From a checkpoint of a small transformer trained on Wikipedia: width 640.
MLP neurons of a small language model. Each row is named by its layer, matrix (up: input weights) and neuron, and shows model dimensions 192-383. Each number is 500 + 40 x the weight over its row's rms, rounded and kept within 0 to 999. Numbers have three digits each.
After each neuron's rows, "fires on" lists the tokens most often at its 100 highest values on Wikipedia text that the model never trained on.

L4.up482:452514504466547502503553481545428474521470533479507429455530498455477613458452460501428517560446526546441496505523508469568511500490546465503496500390558522414511423478500491486479490477535490458495469511544517496423511499414448537479452488476542502531506493464486502400512533466511504460569435466438575479538486473572460520525560527496464524493558441497459458434535613481505529487473477462535494465484492444575429525492537577496517530558510463513527519456557460459507483463480473501454523458515424451462487516589494559498529575509479452492489530528491457474430481558453442518
fires on: "-", "|", ".,", ").", "6"

L4.up385:564498508549512535446483491530470480468457495467449464523455435571513495555495415452449521513481566482461583450528515460490522521542493481587559523562515510427510515506467570525479500511532484481452517563552522510525515539530455455583500459492479530490525490489547481467483419461531506449473495462494540515435457533524495527573580550523508462498520510534509517527564472555535478484526509524451442535469501493495466474510537467454541479524494551544480479499472436504480488473475446439532432517478442491520424453458542499500555504520554459477539488517450498493504481470495487457
fires on: ".", ",", " is", " and"

L4.up874:507437500450505494481485432475530594532535494429536534540530498517508542508437449565438508459508483526478572474478471542487493423465484405575500463486479505530526454474481453524475470491514512517488530497510453543525556559518476493503461492510463456505536523477469493403514463456501531509427535476458534535472453473473409614488491498512510490504498449530481512524533474481499513459448548416582521458572476441539534517502494465493547535471488491482540522439475462476426507529534528512445538444542466476541550626511513474492544494462504537522535509514484521546505541482412453528
fires on: " an", "-", "–", "|"

L4.up1899:466461502530483474544500467547463557516462522491439472602512572545520527534561420479476581523527514528472506499488567540484426436552519511574522536462528496566512458482438470462455452529425492494421449505526556465463482486519444493482512518515525524491488522528467554518435434510569513439529649505457483477527425483507495508589522428484425534498516511478481519506490484527559506531512459400426459578476503473477446520459425410562439496480529552563444547564462483519533604570486418400439388506539528509471509588501522525498474567518462569492502486518474502538566467506539523483
fires on: " ", "6", "5"

L4.up2228:465502533414448484514432490533589504487504490554511523590520474567559534549473540537545569454487536549484498483457469456553458509491489489511502526463556582473490497489475523477472474405471452488396517511411376491548438492506513492533513522529470562500526483465544544478445464466508548549418508437502487453507469508506530443485522457499458407547541406466492535490481414506419486536489565438490511489478382530469505473491555465450562500547416532469506506505448549445524490506574544504511506519500489514530481539499471518549470503526478504519532525545544523450469520522452492473
fires on: "3", "2", "Cook"

L4.up2030:527514457450518514488470489564474489537455478420551511506509531452504505448536538530479464565531527498540481536555434508502494488462485478515554484480502551450529557465454474507501462511486491609470537499474523447521448520478484548514547469521475429524511498519518481481506483461465497518526494558484459502441518578509502442493450484498524502537503494499544456511502524493528499543499478428486613525460481495467564522424466489488429491513491471419534508516480513534437478568570527479478519465497527484488413504490493561413534553475537569532490538511452468469523481506508535498
fires on: ",", " that", ";", " if", "."

L4.up1246:488527504534530480447489445421535513496462492475508470504461439446511531529497411563511474476489490530489451559558562472442460463484453533575485419527516471457561505435464501548535487438557431475501490568489578450478482488453438501442509464558510467512439523447512507529463412509449520455511441507475515515446517558516516518488521549551559466487591548548490555489511479439437522484520528568505485496419576486597478520491488492496455506506505505521473480463478531544471493484540516508489452518547510501527406493566464482496459516423500528545515481456546563429498460470499501552
fires on: ",", " when"

L4.up1248:491566553489467502541534552514486482486459443497512527469454500616486562490499432482583439524505580496503467503541516495511478516462503508493527565548520456470493429559497436506507539471469491469538529478488516512482520503490439433524509461501510471571525517536539537477462547527480488455525484459516626499513470418476432445511514567541476424581422541574522496467405525519475483441535545485426465505506554510555555417502530499573481507503511516495415504454428559503537475602560450446480545579443504520471442495499528558483490585547478474519580540428526538507547458514498562539
fires on: "\n", " |", "1", " "

L4.up1506:552468557551559516474465498499554515485476510577464445428465383516533487542530506504506547533535534503449451601509559417552440447503566425469507497455432475430579484486448527514469506544466510441554503535546504459531466532521509478466522515560510415516470509494463492492495471542540560477553525458527506561530555484539537514441464486489469476519468513520510463388540493537419558529586521493462496530473479448490470513501468526470521527486484567510496540478564515576502458489491492516497489473506507508489498488464516477490513537450487504490525463481543558533452489516469527457
fires on: " is", ":", " be", ",", " |", " called"

L4.up494:530449498506507481558455434535506417493564521495486502459524533441546480483510562432457485464503484504481587503573550560500471556558469491499458484496515477485595467508475605481567502437471483507418526546453537540469473472481480479549589515461499476522425482521469551490446507502500564501527461428472486508431552472462524431456476491517454433547422511544494542488505535458479527485513519442476500468506433498489518505531493448500528482481433524560425550503495425497538537511470545499550537427477561524438402538476551523487559492508496573515559484495511475545453586448490515489
fires on: " by", " &", " and", " to", " from", " through"

L4.up52:495460517456468506430561506504532515481454528442488543578581498504512513501537498512533523552551478496457475474535530463456420463474512458442532542567470543521492520472505514504504488501525489464462489527449487539560493510524539524458565532499541491491539492461440542376484435424449521567520545550491504480545532526441498442510490492509464480507539496489517445489560430504521468467464518511550495487396490516485491550508493541525495527486514586608460513457429515482451490513471527540434515517493499464535509524484498582531519490480493560468440496639450535509530443552507459572
fires on: "–", "-", "/", " (", " "

L4.up1633:460467536537455437511518479519487471517488520448501521506522494506534578529475420467572481426459567526460557475489519496512519519457503463492592545518521508543516508473545538495514489412517488538534458505518541527505489486470570470540508464488479530547509482516444460466512500577488511510490516479502566447426490535500568447525450426485432528478458450527453533545436498574434457543457586482505510509555534504513456491555545534452457475507459474432487459542541503560506620491476489443534545512477547538463504471529489501523501459508470484499450499548531513531510551466480548527
fires on: "0", ",", "7"

L4.up2330:537428580553492520507456425510519463540504490560485552516538488511524536501534482499515515494514492473455509462597514433495477561490434415438563534500484455435609494573542451436577432471446427475563447480483533502465472549506549476488454532448497472477559520439461514466472482517514544485537455463555503511482467527496518515488534563534482465536511517520491469503506601490508463510486484489475459486469509464464493417426503476485512463498508522511497471588489555538455430572496473509506548460523533491417395477459524474467491561457520545516514471497538485516495559548542505513
fires on: " |", ",", ":", ";", " /", "|"

L4.up561:460513583479520501477542439479532515523423463480495461439427494463453506587506429435492559526513544459586457523531505423523495521532456515434502540482495459531436495501491477501508529510479522544484480492490447482421449540541480520509538489406475446524538430535484451572488503494493515464535501527544484479452487576519496598518547509510546515455500505480542535504536434491494459512533556495541484481636436461511539460484464522486532466442603474536490556485468518428505538509494473455503491511445485548495456558523468521506490439532463466473540528446477509628477540445434511532
fires on: "\n", "0", " =", "===", "1"

L4.up1555:449526504502512516486555472465515526529544463520503573519467488503498501559394554480517476511520553526483504520464462488560504489453496408571510470517499480600488508445454522495489551460471480487432472510510452528474507576559505468549481585545479477439541485482490483560493533559457538503441478540564455436479476517451498525496491451521509526517497547527490523469405484479493476466425549459551536566509431547522485426552489471473508461510470501437417449500514545529485498540561495539514435553443468504498460486497418497515472456575521469467522530526449525437493518480506501476
fires on: "0", "3", "2", ",", " Prom"

L4.up773:516423498549514510407508494466564460494496498547534436414486425549481571470502430460493518492482472475378490529518491464491407552476495488576519458472451461458584456519435492560444490443497473456441542537487558554480495554530491483492525505475441465528459449491535457445495444447450502509452483565464447520487500589453529485542511505530402468477493562512520562533519517521359495496536487505498481479502487477451619488456574424481500463511460555509460479468535503509477449479556391446510493553472549489487482442536503510491446513440495504555490503465548503457493448405493578541
fires on: ",", ":"

L4.up1236:460522542469490440499518475480542453454488522447472535441463590508518448534540558474596536463452503550485472544544501566494492500598544536443507484512518501454525446471494502447505517487455427504545445519523506561462516461494468483539606522484582480442474492498489552482490561525506491577493512538509490483526462527519474507619415497544569500501563516553529516554467506504528483456516439473542439426547511512502488472455495495561577459481502437510441531577436489570470539478523503506617520559484491562493569540525490515559501458506483497514523569452492516549501460588490520402
fires on: " \"", "9", "7", "6", "\n", "8"

L4.up1714:505467502502493490462568529374547484531462528473510474579511513487456456509474437487545589505496458467497500511425531507492470488540478474510557501538530492565505551547503507571487496508512540482515481458465487541485479492477397519497529528562592495495551451531521526547557548469442510464489491502495488498527502511466556520500515433488503530512461494469457526507520556532491517498522509422470454540432464496518448532502531559506454499460508504546556512504471466528467485512459454448460458537533513510495496569451535515495374590488542585485530490481528512534439527507443524455
fires on: "2", " the", "0", " \""

L4.up2313:529593467546501562527493505575481483540492505555464521459452552455503471465510486444553473521520550497445495545551474467540523557474448484512568534497521507454504472469537460497570482506479500483463504463523527456538431515517523536581500447405508493523510479469487510488510501442513505524539533537516487491497514505555518512523526554493485531497564508520500573396495517492543512510464494513530516526496478504525539489477498477512475536478480480548475509489466501538478467474508502499430514540513483465487522500535549517481491495488528479475522480540509474437495430519467534554
fires on: ",", " and", " League"

L4.up619:493483519539477511498521411462494521452435447492555492481464487441505513496496505507453561511542484480496524512451580478487474522498455452513486512464506439510549477454470511469508521450509473520491494500477542508522519571475507539513544463492481520446492438443568426573533482500495410504537562532480564462525475499600547587568426485429479457490553469495536512499491465528510517482491594481447510483535438493503458483491513508493476464494452421575454548533496496473492488505514444519474516508473514511616491616517447439552525505552533524480496502555456518562484524484572521537
fires on: " |"

L4.up1802:463471501504476547477450522506484436529422561479504523553541563502563526482523517448496452508459510497491479519498467422560400427479462468521497490473535492474512511466474523546450549504509424485465527480520555495487559523480472447457500573530439496513446456491563455485527451493420467461578550509469469449452492538586489493603528486513535503534443522492482577464527501494477462479528471487537513428453510490485558496411469521449524547528475513515469496534463554548480473468439492510544414518514494493484512595570542527549509530465507514494524545521507526502486542486488546514
fires on: " is", ",", " was", " not", " as", " being"

L4.up601:525466559526514407504515463486528489437485590407470440446512472523448467507533419514469445585456553527397478509447458505500481489564534501506487486457487566537485425497471570493540539513537481560484469532518474530466445425574513443495500540480485523505474490541484495428489497499466480487526517503496484502457488501572564492502512485546454551502420468513510505466556517434476491475550492544453501425521522481504480470452542401522486498449586545490432528498506546513529528489463503483500536593478546573470498536438521567506491508509507539552592483547503495548510474516476491513
fires on: "1", "9", " "

L4.up1415:526502598494532383523544534519489506519467477517478486466552560526494505498551495517440517511409531515519442524527462489497514506513465419513529551507503479482485479516522525530531431519464547531492464505534530485560534518557495498476491501502437474430413492452493368472496436523494426498456491546514528537479494449510556509431502519539457505524443474516502551454444413485456513481552549539485443480488436495551486523508568507556433534424531465480488473494520612551595550459576509512497502469468446466428470498516570457450503533522416474491587497465461513519524542446491494560
fires on: ":", "\n", " "

L4.up2108:493441484507461449506430489476499524540502473449517484521528467480510455512507511532532553590519562502429473463470482442562423495472538554516512535530507481429502454453495583512449517471553481547453554498450445498489550487541630529481529539519472479454530500479498574499404454500464561502477606509493469539466572542488494492428475477524521464533509511454468446503471518498428430480582481463516442497439593448467510473447533503470475460496549499516500536479484513467480494519493504491515475575452495484536419511487401512533425505543493552443525485476528514559534520564498551486
fires on: "\n", " and", "'", ",", "-", " "

L4.up123:421522492490477466489532481524465495504428580417428420579462507467482471493501498531522578518533528530502472520518490569443462409436424454497518548499530468488540509560500505529526422474493475471545430539588540519512538518498519496515585467509429529457509528434504414496459404504547453463526456507563510580521431514458575580491483481448539522495562488528504485536530599456501454459554571473480464481519511544451447524453461541496505462517460556518505523551427484450471499534448513527553422491435512464525464547495509518538488508518605549536476525527478497541538522519512472503
fires on: " S", " M", " v", " Al", "S"

L4.up1562:456511502451480513433610444507468494451494545567533500507534522541517537492549466572474441527475517503465488581581485476487539488482538467498539500509488445512570560400519504469508476414499508499479486511397459551565471594542483496523526503480452496455554508468480434493443494487553570520550426447513444535455454603516498539441451544539519500467510503556507404546489506500517482491467498511557525491455530477411491503435448487525458510440466487546495563443519500591505520465462522481518455468519561460552522492487482492531518510511513546449470482515551578545537502548528449483
fires on: " S", "S", " s", "V"

L4.up1897:534547507498514447539524524562518453481545514495523467493526488463470491503397550474495544530444478540553492516474531555477457505496468489593512470529548518450547530463568502505443552501502521484589473518502488489537505443550515436472484467473495483577521452506460519511469507460454555509482405424503541507462484453550465471482590488444559488589419504483560522544501490476541527512477488517494492497585496437547480438483486500409556489442481455541438593574435448450527539485411533451405490501572465505502510410532500602560484554497521555551543471453444456481422492519499442474
fires on: ",", "-", " to", " and"

L4.up1424:470500483526491453483559537534554564503472439513519514505474538541421472437519413517460546484473600477482539522544517512460529559488517473477483449443521490473535458529487534528547492403526483468476528511492485525498519547470497451534545501415540579459580525502497539479405512508484511524541520528555545497543499483555580454569429427490538485470558461538529495489538519528454476494521527452396555498431517469518465436483487527424443473536460499515507468452444532498439500521545461450548543506524493513495402442539474466511564535470434490509503432537441483472477514493496469499
fires on: " |", " at"